Part of a small language model's weights.
Size: 10 heads of 32, vocabulary 2048, 14.6M parameters.
Architecture: RMSNorm before each block, capped logits.
Training: a variant of Muon for these matrices, 427M tokens, 6514 steps.
MLP neurons of a small language model. Each row is named by its layer, matrix (gate and up: input weights) and neuron, and shows model dimensions 0-127. Each number is 128 + 32 x the weight over its row's rms, rounded and kept within 0 to 255. Numbers have three digits each. A neuron's up and down rows have the sign that makes its largest values positive.
After each neuron's rows, "fires on" lists the tokens most often at its 100 highest values on Wikipedia text that the model never trained on.

L5.gate422:118129114094144142168117133105132171166129079177069165157123094139128143085147142142169182147049116142208159132129153150124132190198143133139140129154116128162147147158091089167111116071145144124163088159084103083125130107216157037119137152134171131164123130158156125141143079121096170100121136065180082165130093089085122130128148116158101169148157086069152087119148108166114115139143
L5.up422:121153098092125097095090088161163126134087172096126163147135154114133140142131113138126193105038103171114164139100139079146111135180142085081168082111128108088128112101136089117128139151134159100137091144142161128089159115136148081162101122119118126135088142176167140166149127149125102091168151103120088083123113116174100185118109110108134151099152108136088155157094099058157154152128
fires on: " |", ";", ","

L8.gate305:117177127086143092152171128049146126100119148178094130156121080148123078178119088164144109180129116114127145125138075098153170152143163128136097140175077122121120108138085133134126155137061159099090147114098084160170081185112105176127132082088146147140119127136107119217189130088072117152116098155198113088108132092088099139167173099119105175147163134090116073181163127162170092081173
L8.up305:167180112077148117136091109138165178122068174175136126165137108120135151106157138158143117099099153106119126135119141072130136091135140121161105127098121129084168134123092117100111117163118137140126118123152057090094098120127195106115118098069095157158135119132178144174137136137116137092026123185084160112208115161153140198140110149083140107100098120171157157124161178186099116135158
fires on: " in", " of", ":", " on", " In"

L5.gate298:183150095114114113132144127086133122169126143139103116124085159122146134113118152148155158106190083076152142128164080192148137101117163206182114203115193199133135097118129169134143087140115146158109133090133136135157177133184080117093151119094107104122113202130111171169156113137154130178091122140100172111075112150152123122103092076083162124088078123090118162144122157105071136082106
L5.up298:114178139124137138154129159141126081078122071131127078139125142102150154120091130127102116061133162097088068149152105155147087118068135175111076197098123196111139119146105156107182078161145144154141179098182145090116143156149158152112201130143155145141124144100187160173148153129110125115097096127120151149092130110136142103095102082093156149064134172144141133129149153111098128113133
fires on: "\n"

L3.gate312:162168104073157113100096179114115060116124141132145193119093143127106113156171138212094159168168188160123154120184149131147098102099117125197120121132137102180150053150104136195160128159149155121155084107123134108097131136143139111119085137132107091138133098127124108128119168125131151120145157087159076160101151126111078180110153152189106174099120159078140152092142112134114069064103
L3.up312:171165152126183076099163163124073124136123100151105208068082154120115143174143099187111174104185150127151137118124132133077118108145166126131123115140152097152181066126140071172159145134122155196145088109157105083109163148101123164181107139139150120127148075081101140152119086114117136132104133125183142139175131103117153142097139125145099163125062101106162223046131162156124048105134
fires on: "-", "aster", "ig", "d", "as"

L9.gate275:138113130127163141116153115182091167142128120155137167159090119119118151141116096147135154080145206174113126083145150146145123099126052107160155135144154045071158117115085138126133118139125098139108154106091108124103164179167119091113103122123104146119159163168086086087150113107122159150126154163139113158095111105129090051068121113139133213069115082167158108088074103173105098102161
L9.up275:080179138118109074128147181128078133160095079139157132142118086171079134078146105130110151163073126184143175221211134130126139101147068086122125091091130109143154146150087077144115118168098142088064162092194178153091105154150075125148143152123079196090109149181121100107144147113145136159133158149142151151135101149135074167107165119117190156063192100163141125095153167180117138182105
fires on: " in", " to", " into"

L6.gate469:134132177138154099080114122175188076177148123156100171131118156123094118051078147106114134159151174146070124129092161105145106108090155167146061081105095126069126149158170199128130120074088151080127182176075141128103128159120124141101165123136152138123143100123129111131095161159169106105141192031120150170152100147161071143119117100121071126184123129125107078189118063135093108097115
L6.up469:093163107143117159123163091115148129190151120161169106139136068123134123121095140149092129132150141090050127115185122144093106160120166112115166148140090159192150094140146096124105164163133134120085138110126129122164063139135155124065124094166115100165140104082165135096143130100110100112144120088133130153161105119122177161139160149088106158147135093109150114092060158112136122121146
fires on: "h", "ge", "aj", "ch", "ag", "ing"

L2.gate412:111086160164113146097089094148133156218094104109126115171139194155094079107160145104148111152143141189181146154122147136160137099098098141156149170105159126146151129102155056135141133130111129131127100145139129122143128180120168151169134127136155147151128150147119139157168087099172108036108110128126073135156149089148063167116132209150081119127106100102132141129154144135169148188104
L2.up412:029109190156113131174097098101110111095146090140132091135116131098169109146085146106135112163078118174164136179094111105136122134113112106109064149134079126113181140174172140116177118072116086136124096058137120151116166086119158135092164155051062113141120136166083124127168145124135199098145123141085119190164167059181100152156148101154103134108142156104156108113132111143131121156085
fires on: "\n", "est", "te", "elf", "r", "E"

L5.gate112:151117119120172085101152118165060039139103145133184104125071099096134107111153158111122175099128122126129118112115075154171171131100118096158076110136094166131123122130089106126079129100134113174153182149119129127136120157186102131157185080095146100121162112168083123160134131138151165176151161179162111110126163079155112104146124188081131130070145121148142153143157143154139107102198
L5.up112:087091164109089078142134117097059150090176152104146084072168146157109144113112112155147084082114117116124088112105084125098098091079164111171141160157193124175088166084157146103134097130122088113126138139139195172123116152124133151104140147141151135109063124163103110115085215139121145183119152112157100105133142137153081174191146129127151136132104129130101097108152109142076130106164
fires on: " his", "in", "g", "ens", " profess", "ent"

L9.gate108:100159172129166150096118109160078145141125059095170167160180144155184198090095132183105162105162094084109133141098133050135130125144140104098154147152145104155095115096140145075134169094138152115091134108094183128093099123121161138145125139121194103184164122106121107151114139106130100105149084054096126187111109162096161051091127149105117123128120186089121116093151155165166139128178
L9.up108:132120170143117088086132216152162103130102150054129100090179094162125161124135114121097164084124074163138130178107108114100080130106125102138072070126138121108173116149099138167130074130112187128095086126105099178156120134185121166102133136145178052131181139116155120107120090128116182138113120118119167150092134072106140125081139190110160120148106169110094108146124157126120126158164
fires on: "ab", "ib", " former", "ric", "im"

L5.gate482:096079129077094157072129184140108140113143099163118164102117159164140166094172147109099148132133142157106128125052152111127115077129165143111097098106112182124112154093079156112134172102134120126169137023168135095116082116128164142130152125168086191164255109122187132117060101107120144112066155095161153137158175142141146159066131148139178113098150117140101103116120181137092128094164
L5.up482:122155144165103081066101105127084103100140134141098115105187068173194118119135151163104120111183166107181146127143166150147079125163144103149118093151139123124126152151069156201134084124063150141125133115159128128097093125122119170150178133216151122157152142093121127067121077155167148118144124136103103159191112142167059121122195136101129136155148144124098087100108104177119178131114
fires on: " by", "y", "ric", "rom", "ite", "ab"

L2.gate181:169164180187127125192126168111114126172126109096095104113145083135140111090097115149104139152102095066139150140149164079113152161128157119177119085030125087121115116116116155099136185048167193081097070155148158111130108109210109149145103126126146136118065095110160091179088156140134123142155177157117097080116079058116077130050105096139126167131143151078101089118185157167042125102132
L2.up181:139123129051143086124097106117118092131128114138167127164174101093105123144162086162116186118196124111125112137072163141158169107114110138117148054130055142134140132116067112164084150028088114107163163191177144135121098166185179137173128126146147120140121163204124116140135119104129140173146106123110150088099136095147185189104107158122105141130102134133159117088116073126148140135135
fires on: "un", "other", "ade", "ie", "ant"

L6.gate486:101144133080150093128137126139136204137186159120114135141190102174165085151158126132149140142143192069151118100182116130118166103142113148179113138161108104139107182099116108158154116177120185111186174166106075163121136186160131066078175084105099110145132155112126134125127114069172153131126150126123181122073149138118128128060195103168159124102092106138100103190152141155143098099121
L6.up486:177180159133121098130115073129174148139133183109110203113105089114079094182223153134146141114161133040117075102180112133081079115148131146152059157125108093177167096154141191102120114175113128112105141106093089082119161106107160088048139114124083095152129185105138079177109109146122070139168161077125105128134122121153157128144135073112138032136144153099125167172114105095121112140120
fires on: "ed", "ame", "an", "t", "ost"

L5.gate148:130131141174147190116164156165172153165149105106125142108160188161086127103079150137088076126073094101089173105200162183102110142149142144089118137128109149099149130157168127112134188153110124117150167095117126154136097156158079026096082101103152155062096165110143067084149093089099146150167151130172107198144172171083128155105079079103145206109121175126097125085150152145119130173145
L5.up148:132177126106145124144147040079200104094104160109076158126137157118122195138151157065088027109154090074100090121135169203150138119129125155115154110091119132113121091160141136134179119129099178108142147165054124174148154151127122127126143128172132145090109109103143050125124087061053111152094179138127114157150150113188140155086149129144167141180138209108092120093159139191120108178136
fires on: ",", "h", "ir", ".", "c"

L2.gate74:118121115112061093165130139151119154101066106107121136092171122113155114101090193124131148160139132122109151109130099163066173130134155153126174164086143147145129105125166137156104194197105104140112154139132195193074131109155114129130142129020119125111167064124092176176127096150077103123136125108114194114119117072097103125169156073207086116150145092133100146126178174127228158133131
L2.up74:198112111105104122028054126081192146163132135119142135156158148183163154141087113164148117170170137123158113075110113108124166157158145125113147132203091181183108103141201228145188051150156140091140134124102105100104129142114102076100115097142091144159170190167107108102061120110105118112140158094112138104105061194100138085092186141119082147156121150097183129127100156066115120126127
fires on: "ly", "ce", "es", "ed", "ied", "ose"

L2.gate255:161136138138166124139101135111097168143081135141149112152120131128113099110112128068160156141154124130085183131165117102102071074078056119107149132107114102151084138139094137078118077124065117097159146065152107164141160082085113184127160116128146149110191126131123178189190154128128126101161091137112131150139124107160080160151118127175097146090097120150187095186150124186117106107133
L2.up255:090118156099098171079057145157120141132128173156124089145110163127159127097093142116141114080100118107067095144174096120177054149089182142048168143124076147115118159169096159069096077144148130106136143149142127112120070144107116103086149125151125161152215107130112118071148109060107168143162172097184081172091173116134113137158092101131167166098139069117116159133103127115136152079128
fires on: "0", "id", "el", "19", "1", "is"

L6.gate288:126131150147107131125139172091150103142118101142120092169140152146162109131081145166105107101141142077069155123149074119109085112076149177105137199107136202146140166066098174152184069114174158180107146115186105118168161100106121109058212150147159134152144145164147082173151138122138145141112061107081159128123147092116140115150160141120142128127123130123179170096122168113124082119093
L6.up288:129125146127101111144109137100148127163123120131122110149090137115154105126076092128113108138197137116081098153192090139139071086074149153130088189084162235140127153090092140110184085172133140198130131072156122127164217120140134101073200161115143120164084145194170137157156136111177115118151120102086137178150163113112176113123171094137142147091172120123143121132118151145108058147129
fires on: "\n"

L5.gate156:122135203151119108100127129138106117119137166134093036116137118149141150156167155129104119126154172050135100138145171124114136105158183128124129134119137121108105121145131092124136054135164225094132154111194115117124096178108163153119110153088168075167104112148110148114115159130096086139144172150165085165079169142148156140114189135124113179111152155135148119105078099162050103112139
L5.up156:186117166129142155108109135083054157159116094143109156112183132152105125228127116194039130084105169131141108107150154112155106140077085150159119164165137072087153102083176137141162132146118098159147114135134103188134137113162107158149105079140097119147165112127113134110143087152086136122129100133123117124088105098135154083154147162119124174109093119048104132104111151090158104145173
fires on: ".", "anc", "ac", "p", "c"

L5.gate95:099131159068118098171152129203151176137091156202163079092132168141044089119095144133132115151119120134157128114089139146077124078174139145125133106078177180150128113112099117127106073098149127113110111108138182074159137167123132063110140165146107109080177143150152107126092120084144141116080110096093097090113171142149054125180110157086143138112114105111166110148097123089151075117141
L5.up95:153093106115156071129121077078094126102057160126095154122131106188154079157110189091113152095083179129106153197094154115134117101150149126176153139119159115102167067102180161172160138167121170108184094114129165168141150145167151139133175161105128090113168077110132175152081134142107116111138097112149158127142135114134166104118116151112086093096125108131155171111187125155107089166164
fires on: ")", ".", "}", " |"

L9.gate140:175166111180137123079127113091111066110188059193126106136099113130176085154032138117071082092186115126123111105109122081139118087098074106091113136174126083125119125073144177137090123147137190122116116099153108139137097142099100120163132083168124127067158145166150111113159116195066150109131169124152167172107170124179119159096180039146144109138149109201171133060147115102149094117150
L9.up140:084084112124154117181138155153150138114141124151161164121158112108193140091178103138091119152097124136127157099112074110124081133107165111123090076204123092192090070089122198154096134095122132146107108128173084101195157131128088145120140110173172139113123131084155141181141144119158129136127077126124128081127152154155141131129165152101178135215121178154071103162138135087110148079145
fires on: " B", "r", "b", "eb", "re", "im"

L3.gate495:163166145147148108132143126106075125126157134207185171161132086125142155147096125164108118152162175117114137159116148161126171151114078142163098155190141159152131165135249158137052076140140162156062094162109117167145128108195125117118114172195157186166079093087169178207188097170152146130164115081165097126099098079079113127120121071110147106110120133139164132119144134159148167171095
L3.up495:175139159131097079071154195154105134072155130187140130141132102106068147113133155224081152211127042097067104128157122103125151124106122108086108111172078163127076096109124146118135138144149134055111197129158107081130121155165122152143124129086160117111129075153112138184129154094115121137123105134138108128068087183094071156110139106109160139161146131108105132168108116113122150110129
fires on: "d", "r", "l", "ath", "b", "t"

L5.gate448:148156083088112071132110162123156141119166083064077128158163107089160202100132181101100139098116090107137123120138168144139147132145200127124101108090093105151138145152141131158110090100142147129175108139127155103126088104158113067121089136129126178109126201169134111172070098158117153120168209096199104107120183187150184085114118142124146102093130134193131169107141172102207150130073
L5.up448:107150155139112163151086137090120109090127104111115158103075123141170068144051175195072114121127084167149095102148090137129067146137132078089120086109123158149067170121141083156175086032159151112145155110129149175170082176123134144094180120166146114135116158125099144122131122128093157172139147176135092142153175122137131118143127073140136149156133122185113083101163130108168130118146
fires on: "ot", "otes", "o", "it", "ored"

L9.gate12:125100161120108117167145135095099088151125166133081137147163165135115079096124195090121109164113102133158134139129114121128163151107181091112126169209126109127103094131163191136044154142095151118158115135129137118129120147119098108082164152126172104130183171096212102151198138155166196135157126150071128096041143104140206118143162134185148139115097086128132104122071130145116153149177
L9.up12:116120099119147113148158103130140144133109101155135144134102103083148086129170172110101188171171128087090129112182067145123100126159049157091070079077129129103102169193148121122119113176147171124129163100154135151126168158158088152135174125137170094112152129076151127144176143131233107131160142136118126169122099122155096110147118155070089139137098080122124154150057146162100093185110
fires on: "–", " |", " at", " Har", "anc"

L5.gate5:140221120125142147121097125110170152184120068178108098116102118088118135125107114154093148123151045133119174125107135134078097138143131127174150125124149138116126097133108105165115109137151094141113104135088048175079196118170159096133181108095127201136130122132144130181110119099116113134074090103162079116097090143151137156153093140167148178123188127095138163130117070210121136097067
L5.up5:167140094118080118127077181156187117196090118144157102131120196098124160161095140177135126177125113145155154081086083070130153178159149163123159131106122116150152079163123117122131167142167110136143096209129143142148132066119122118111118146160149165132109154147184144117164081129146156092152123102130121129126068151120080096140130111107141117127133088147185178195105117139113158155085
fires on: ";", ","

L8.gate104:174173130145087093151124113076182166164103141149183129143140159154110099093148095137130074099087132126125143163236102156165178138168127079108140100124140159138136149168137136127109166145088140139172150121156124132117130141145136098166074160142141155112116104096163095135123101134161154158173172105115129105193173090152142166076179131113123121121103194136105134118124080159087115115180
L8.up104:104174140115180086146114122183164120065143100146111110136040118123149190152122146104108077093098144154145134126133142122151137169101120188138139127143136119115158077194071122149085104103180185126085126161102198115169168140141159112175117142099167168162076106125148109134129074065130137156125159056126146115115099124155084149166132041127121158154140130105163152151132100083149140113086
fires on: ".", ",", " of", "'s"

L6.gate464:135147157103105109173118106042129082120106156132111091114162155143178163140087125107163104114140164123146116122172053125145063076101145185156083205094123121131121177100120140119150088117141188169137162076199147112152181146127091117056183154154138140160122160172175124206178126086128101130083113151102133122117175081151149083117146078124158164087134117173157109147045145176070113130098
L6.up464:157150145146159131129104125122122118150100156149089137112093117092158094146086078160157111067159120094094116142132062101131050129136131142117153186116168118109108166122123131146175104139193173182127178117165090138192148104103105080127186139096151127131089131130139091146140092068125128174111068092089163143133112134125133109116142041145091148090152128139139148236091173115113127139133
fires on: "\n"

L2.gate371:083142157141098132166134118096098061131067107082097063131154157150121164114085163111114096134168100129143169162085136099082152084145171132083088113103096123186131209144169150108135184106114126163141149072094144154086135118141163150174169144091161095115153120117142114152128160103097087156207169068127145115121133141129096119126139163158119191108110184147112130137102129084125130114168
L2.up371:088133127179144128139116112111151118157104147053130108121140086142072159133141089120089103146085123099120175175111172115105131148054116144089109108137140132162191100146160166147142094118134174137079124135102119125137169122113128121125120165190097130066114125157197103126087150138111127192106136122140203160064150133147139196128143052091140095088178205151115164146062178170177148131136
fires on: "our", "le", "an", "h", "ine"

L6.gate209:196125137086179132112072078163195162107150171181172114127138130098140115134066095162111167133158147115063131158113067131131083151166153120123109129105148148156130127161178191113069140108141154204157132145103103143166158067123157122182129116142137124125079086129092148123084189040146072137141115098083122119144158160137179089185094075126099176132140094090151121164129084124128133128107
L6.up209:159132127149184108082107146112159102111128168111159113157205113095151092162158108144123140069099102130180146143134080131081100108103162121143205147097095091104108163140117133117135143097116191179170177095130124176130122148126109097082116135118179170102106159130111160098171118128195133145127112164138160169118054117100161160130189116124158041102126083158146077129172189094108159117150
fires on: ",", " |", "cept", "ist", "er", "oin"

L9.gate216:138107138105080093118081103115114157105132099131159104151081135159117142118056135179066109123131168141123180123131136170138149143142129124155119183174150127099092076062150106136052129141143146119098116133140124093140084140128134142105078160192121092154085126155107074123138094137138140108125139179051126079080152068135130133148175169139113107112121138119121143049062124144083128130196
L9.up216:100111135145118117128101159163090140117111124070111127107075083146111153043149090095155116186100146082144124112138108083133136143104065131103085099161133154152118123111184082088124096157155176106057089110136161116112080088139149167095152159195132138094166116115162045150113121114177121079099145099128127130161100187127113134175148114157126207142148139202144174069088161175087162135102
fires on: " to", " |", " with"

L2.gate353:136112158144140103118197121166069158108091102108148137108099152160143166102160123099107129127119168209090137092143120087171138066117092192168105160135076110158074099129162153187202154147130134155134079110074142119124133118150169119164133130165155153075147093176199126136148156115141129111131114085158110117124084133152127126166158205145114079065075106075119156141102132127121154117176
L2.up353:163128119114135188086117165119076147129130092142150120128139145094151170137177081162138116112103097060159107129137118147174104138068125173094104135110078132146101143125137180083156119054112118129156142100080095193101121154124126116156139097130126147097156092134147103133095137119120171144086116087113139078127149168140134142123127115158202121137087102087134119124039167101163173103136
fires on: "ies", " been", "ines", "ited", "ac", "ry"

L6.gate86:137138119057168085111115109081094109172099145092159091162151135159079106181083187142055139135162051124140146142071101072098118102080174152113132150100151133149133072150165103117149099109155177120137141143084107156164135108103203074156143106101080108137124097159181127166139168133068146157162116130127154160148133114114131095164124168117066159136143121143110153169133101173117087152143
L6.up86:179113118123135120086093108116094118136081139140081129146222084169198108172104122133090109144165040125110181140118116076144149175101079147108155098110116132113115220129099127150062095103125154139125127090090155189200101140148142131159092113124163140148108180155182108090122180089150167163152126123132194156124139089134158123099110131133100090181165146160086107111087157175122160107157
fires on: "s", " |", "out", "P", "otes", "er"

L8.gate388:147131077148135125120110110125123110169088147125115148139172170078092044156183094141128095099167197139177116172184120128126129128071157123124103135195132156105115084120107134162176192108093132108138156078129117133139185119100125135175117121133069101126130102087089185128084110110145127103107155126165127168142077176156089164126095145137107166004178078155097155091118151137131110128119
L8.up388:089067179119117078104090119156073130091099099067165150140124122066117122084139210162110163152100100125181130117111110158153113108116155113087111190080123141147144161058079120107151135119098158137103194148113144139146133135122122132112130141124112142107147176229105110092142141145185130066109183128120136111148179145131171117188116125145147098118165124144130125118120136106130146109135
fires on: " 18", " 16", " 15", "qu", " 11"

L6.gate324:175129115068117130106172148100183119094105119164095111107132088160139105136128163154092101130144119114082141106184111094147086131093117168137141154160068094154089058111104113192155097115129092131171081123107131033156134128152153151158159126152103052083198120083170143145148103143162099150104131116132106139103130151127086137125111189154132055075066124101126098092224123155154092097133
L6.up324:072106117121204106157128137156093121133086150192126109137093197100111136140144118126079149184104100189106186188134145113114108173097099115121161117110139166094169134116153109155116109137162122113163144104103130123082112093176152137146161111150139136114134129115143130141109109116116039126104124161096139088107089123119129128097145118163112145140061147127177150138116122122167074156053
fires on: "-", "ing", "as"

L3.gate553:101129085103120139124121138131195121126111131109202175150099143106123066156119167070144162127097137150184181098151155117146120175173069169148107140084133123167125144152123107173116162145140095115090107125105156190094143161114120122170149207064077195070120105126086130093116065134093073083084107105183138168138153083180174134125090127135072169186158186078179135120096132180151169156155
L3.up553:180082134087099147172167114169125097095118146090119174111098131140073139090188091101147144165129124126160147112094174193097182104080168118131165106103111099162215119108093088161067172143120168182098123127104098133078108130106092143110103163122145131119118096193136109158147092178138092121161132070170077113087146149122097113084142103098182125121140146117168180106107122127076100139128
fires on: "ed", "ers", "un", "r", "al"

L8.gate630:076141064128116148152122154053109188126112176105139118111187150098129154109119148172132113125080105158105182118157153188118088091146118110094091158144175115119128170166146117144124116061157122143209171133166126108191117197131106124154096158144100072151148117139141154075112121076101162135113124138154163158187085163153117094125127099158142112119163147164112156146196122149094102141110
L8.up630:147158118130164188126133160119118165123116117136158092137125143123159112110135091122061091081113104138089066125108165092098087148096170161076125038164185072090135096111151120161100142063137133099111124145125117118118147102163139146178178140110114163166141114144163172150158098109132165179134131131134098091114068097071139113165100153134158120168097119116150120134138166068095117109123
fires on: "ing", "j", "c", "sc"

L5.gate341:125082138169134116110127121113110145116112147102158113113097159142113115103113168145080084133129102109180099068105145196124158110116138142147159118118143162103170125092117093105088150139096190108182147138167164135156141095143139153157136129133090108195101097159072147159135048072093086151150171103129124078094142147165138095143194102139149168093111124143058143154208117108095120118130
L5.up341:162164173113105188169097107118190165137123197148123159115120204095089138174121145166092164183159145146098121155124156090157128129173153151139178210117144222164120153122098149122102105126143109146119157071123089090110083081107106068112136089128095111093114168100135157079194075122114097065161127069127164154089073135174139140130173070081150131085190153124161154181095144084096099112154
fires on: ",", "ed"

L6.gate549:104193064090182139102186078131208154154146137131125111176119118123179134160138120133089149107194139188115141139125086118109172093138159141118108125099106139066101115115100145170137118116148136134053129140156140145162121130118113119108144103118122107129086086159108131198215164127110119185054085087088097079108187055160101144095137152147109174167154169142166085147140113185109103130150
L6.up549:137147145153110162129075098194102174199109176138079091149074140168124130193141089155196184143118126143124135143150103150058142080179088147184093142136142121102116088113134125172155082102124115142153041139141107131137145149116107142141111164056130138169114128177117090139148173171072086166087143170085161157098126134018077156122147094140083151150132183191161146139129082096155140130168
fires on: " in", " of", ":", "ross"

L6.gate338:173179110130227075140169083101114218136053134220108081156128113150107107192076137140141116121120141153159181111196094126174122181130123143190067131171114092088119133145135152142117116147130136108101072109121120126100159155113172127120131167161122125100181101122141084157164123081128126128087114143177100125077111135127084164168151165106135141142095076160130158166091175163147097113151
L6.up338:148151113068136062123144097083096177150147081159105170111110141139125131156147077150131128123141112149117150117162120147085155124172132153146157147099117079083117098166136154132125116149178155084136076107122167101113166198119141112068109124114091180141096143095112122132129198107139135148084140167162150147150147090122085194099137133092169061143117083148188141132084123148103095155081
fires on: " in", "-", " of", "–", "tern", "i"

L9.gate421:161082135085134115163137124095141145115144111071130134187106081123142138142117148155098138126146156149152160112125174136135139147117145144055042101123148105099146159145181160102157098165134173197068102123123168104123097161086110095103121177094150099124181091117151151103085169184125073173128202136152156118127090089106146101091132128115114132131110084153121144147099100116129111099125
L9.up421:214106141124146150099117137070085103140150141094106162145107164186090136181175161094182126149174137062104164114175151188111144096167202129124176240082104154097108109074134120157094094117137146088060094112077143134134101127099128141136159079165147124111108122124115174090131171098129099136112148111088119157076093129096131141141099176088135126108101074092126099081096148194126119091108
fires on: " of", " to", "ch", "ing", " Car", " Ch"

L2.gate29:130119166112142081137098102131099161085114156079121082086128198110139096078109115181210147115106114141122143122109135122133090138126114115144145095141142165118127179134059056130118182146147152073101052107129133052159100124143163118124145094111085145120118129079113160125079094171145129131132149143131104170139143174203078127082141085130128100177167155122133203177072092121101121121096
L2.up29:137130128120133125155187146112094135119142123077150166074140177085127068069138141172106120090115158113138191117097117105144163144146179095162127112156218118103178131099144134150094181090138154151125157095170131104135178127112126116106154102093129155140143112125131106143072162121164103154135181126185104167141110150118067149117090117118130161132157125133148144152143132161170116107147
fires on: "ive", "ace", "ade", "ave", "ine", "e"

L8.gate332:083085160095170158107171110043150121122132120136111056159133152180122141128076134123148200133126122086172117152105121118151081112112164110135067150125121168139152108185139085132139125129129104149125095126124122146144108142143133141131138064133098053177156132144127082203085121128136042117117116091122101074097203135136147099162179142134108127163088084155137031092166135097091099104140
L8.up332:142160167107151093112122172131137157137105144138125148110162071168130090120120106179175186090079166158157112153182101050148106116097110137118098083114115159137176111140116153176128209116086059128121125155097106125095170085116148103123168087166131176130082117158124177124134192187174139056061131182108076128124118042126104181155145083119135167100104131090103137093142171108095161109073
fires on: " to", "iss", " High", " of", " on"

L3.gate404:116189113151099155208121103096122116148085117126157121168128127160159141091107180111170162178167118153140133098110168109147131112072091135180170091132152181122103148109131144126112204091128161145108188090178102069153141133157159111127146122185137067193073156129126076134121106170124118119141151146166132143133139110124127082156188136161155172038114114157113121120136085138100064164117
L3.up404:168065148102112117161168055113118192142123103106124147095087131126112113213141120131148166154112160120082156148093096157103142133086137128122102147101119140162158040153118128142145145144108100113104128131158138076071136096138099159114051174150101154072142147145112081140050134162089137086100099126128136145058114159138183161154120143128153076166169151157135100157111185121106144160104
fires on: "iv", "h", "r", "le", "land"

L3.gate64:114047112130116107072147160190161146167120089132127119151101112164090130151145140127125121167146169169123036166142096111137144161101093120174147139083155123112080100100082159124163056067106115055124124169155111125171138100102176147114086131187130132070123115116102167156126122104096161124150127064184121128158100134118080129149131068149158167079133142085129142166108063125112151101144
L3.up64:101098110045155161135104150155117061160137153196106121136107105116195099163134139151129107109148101177106071092172132159103081093084113121139150137121126128131161090122213201161169123121117170171141129151115128179085147102144149097143084092082100125148153068138141106117124132056160108141130120156135085146151123111139147166113105102138188121139107081145123095132204092138124121068113
fires on: " and", " or", "ound", "ol", "y", " ="

L6.gate422:184208199160122092188095145116173131117158161160123126168148112106125112172081212095124084105166091112113172121085069138169124112122133073150119142056128079134136073158108105131123098170125112124132135080116104108151147207118107141071155145139133119159083172106135126116172119104087061147131111127185119111153138145114112108135140226126102106093083158121126128117124105148121096136124
L6.up422:111106164143090176121128159079094115149061137173066109075140159101112104129097123146089134106180103085101094101097134133165142134103120156113187150116128132143107109092118151145192175096128118124158151104143127129165110169105147145091127090159167133157139126105080157067097054124093083113150118083114112157074172114125148069129196146108145104159134147145142157165168135063112119132122
fires on: ".", "\n", "ts", " col", "c"

L2.gate463:164128091137083122153074120028145099154112114125192081156190124106172090119117166125167131121108189103120160112091112090158073147093148157135118116126176170071117096066182155090102118150149121163125113108094107135119190122136085103186095079092182143106098132118147091112100168071159145111159083133143108077137124166140142131148110167105144134093123139064075129120097110186137150166133
L2.up463:104130093162108135169072137058134247092082078115159083150069126154139091106133175160129152147124150152179107107123100126135114110127148093060106105134121142060125090119114143166150141203117110112113128125165159154123147097098175109130157118101118086105120136163148117169106129137113170125180091171158155095146174102164119142183140142122181127067123141137107109121081110127104092147103
fires on: "ond", "est", "st", "r", "augh", "port"

L9.gate476:143185086172165146118086110118101111080099131122109121104150152115139081093163136124100171112105085130151123149126146133189126131122169126120133139136172138100093174114083185123082090088190095170105144186121119125127202172138138145121159109099125141059169146206094119170133134123141127150092092109052153148102148157104106152116135158141095118134107134107121127183140085182104176148145
L9.up476:081121107172110080116186130154149092114134114125092092106137125175056128141145202072171090149144126076135132148177083145055133160126122133123163140123131151125136183137077113174139116071094119102135161128128160206183139152146196082086105126176086092166140149156103135117122104163132157230151119161202148099111147155172088147173159137121072126130108118143102086165103115135091149172161
fires on: "ad", "in", "ing", "ak", "g", "is"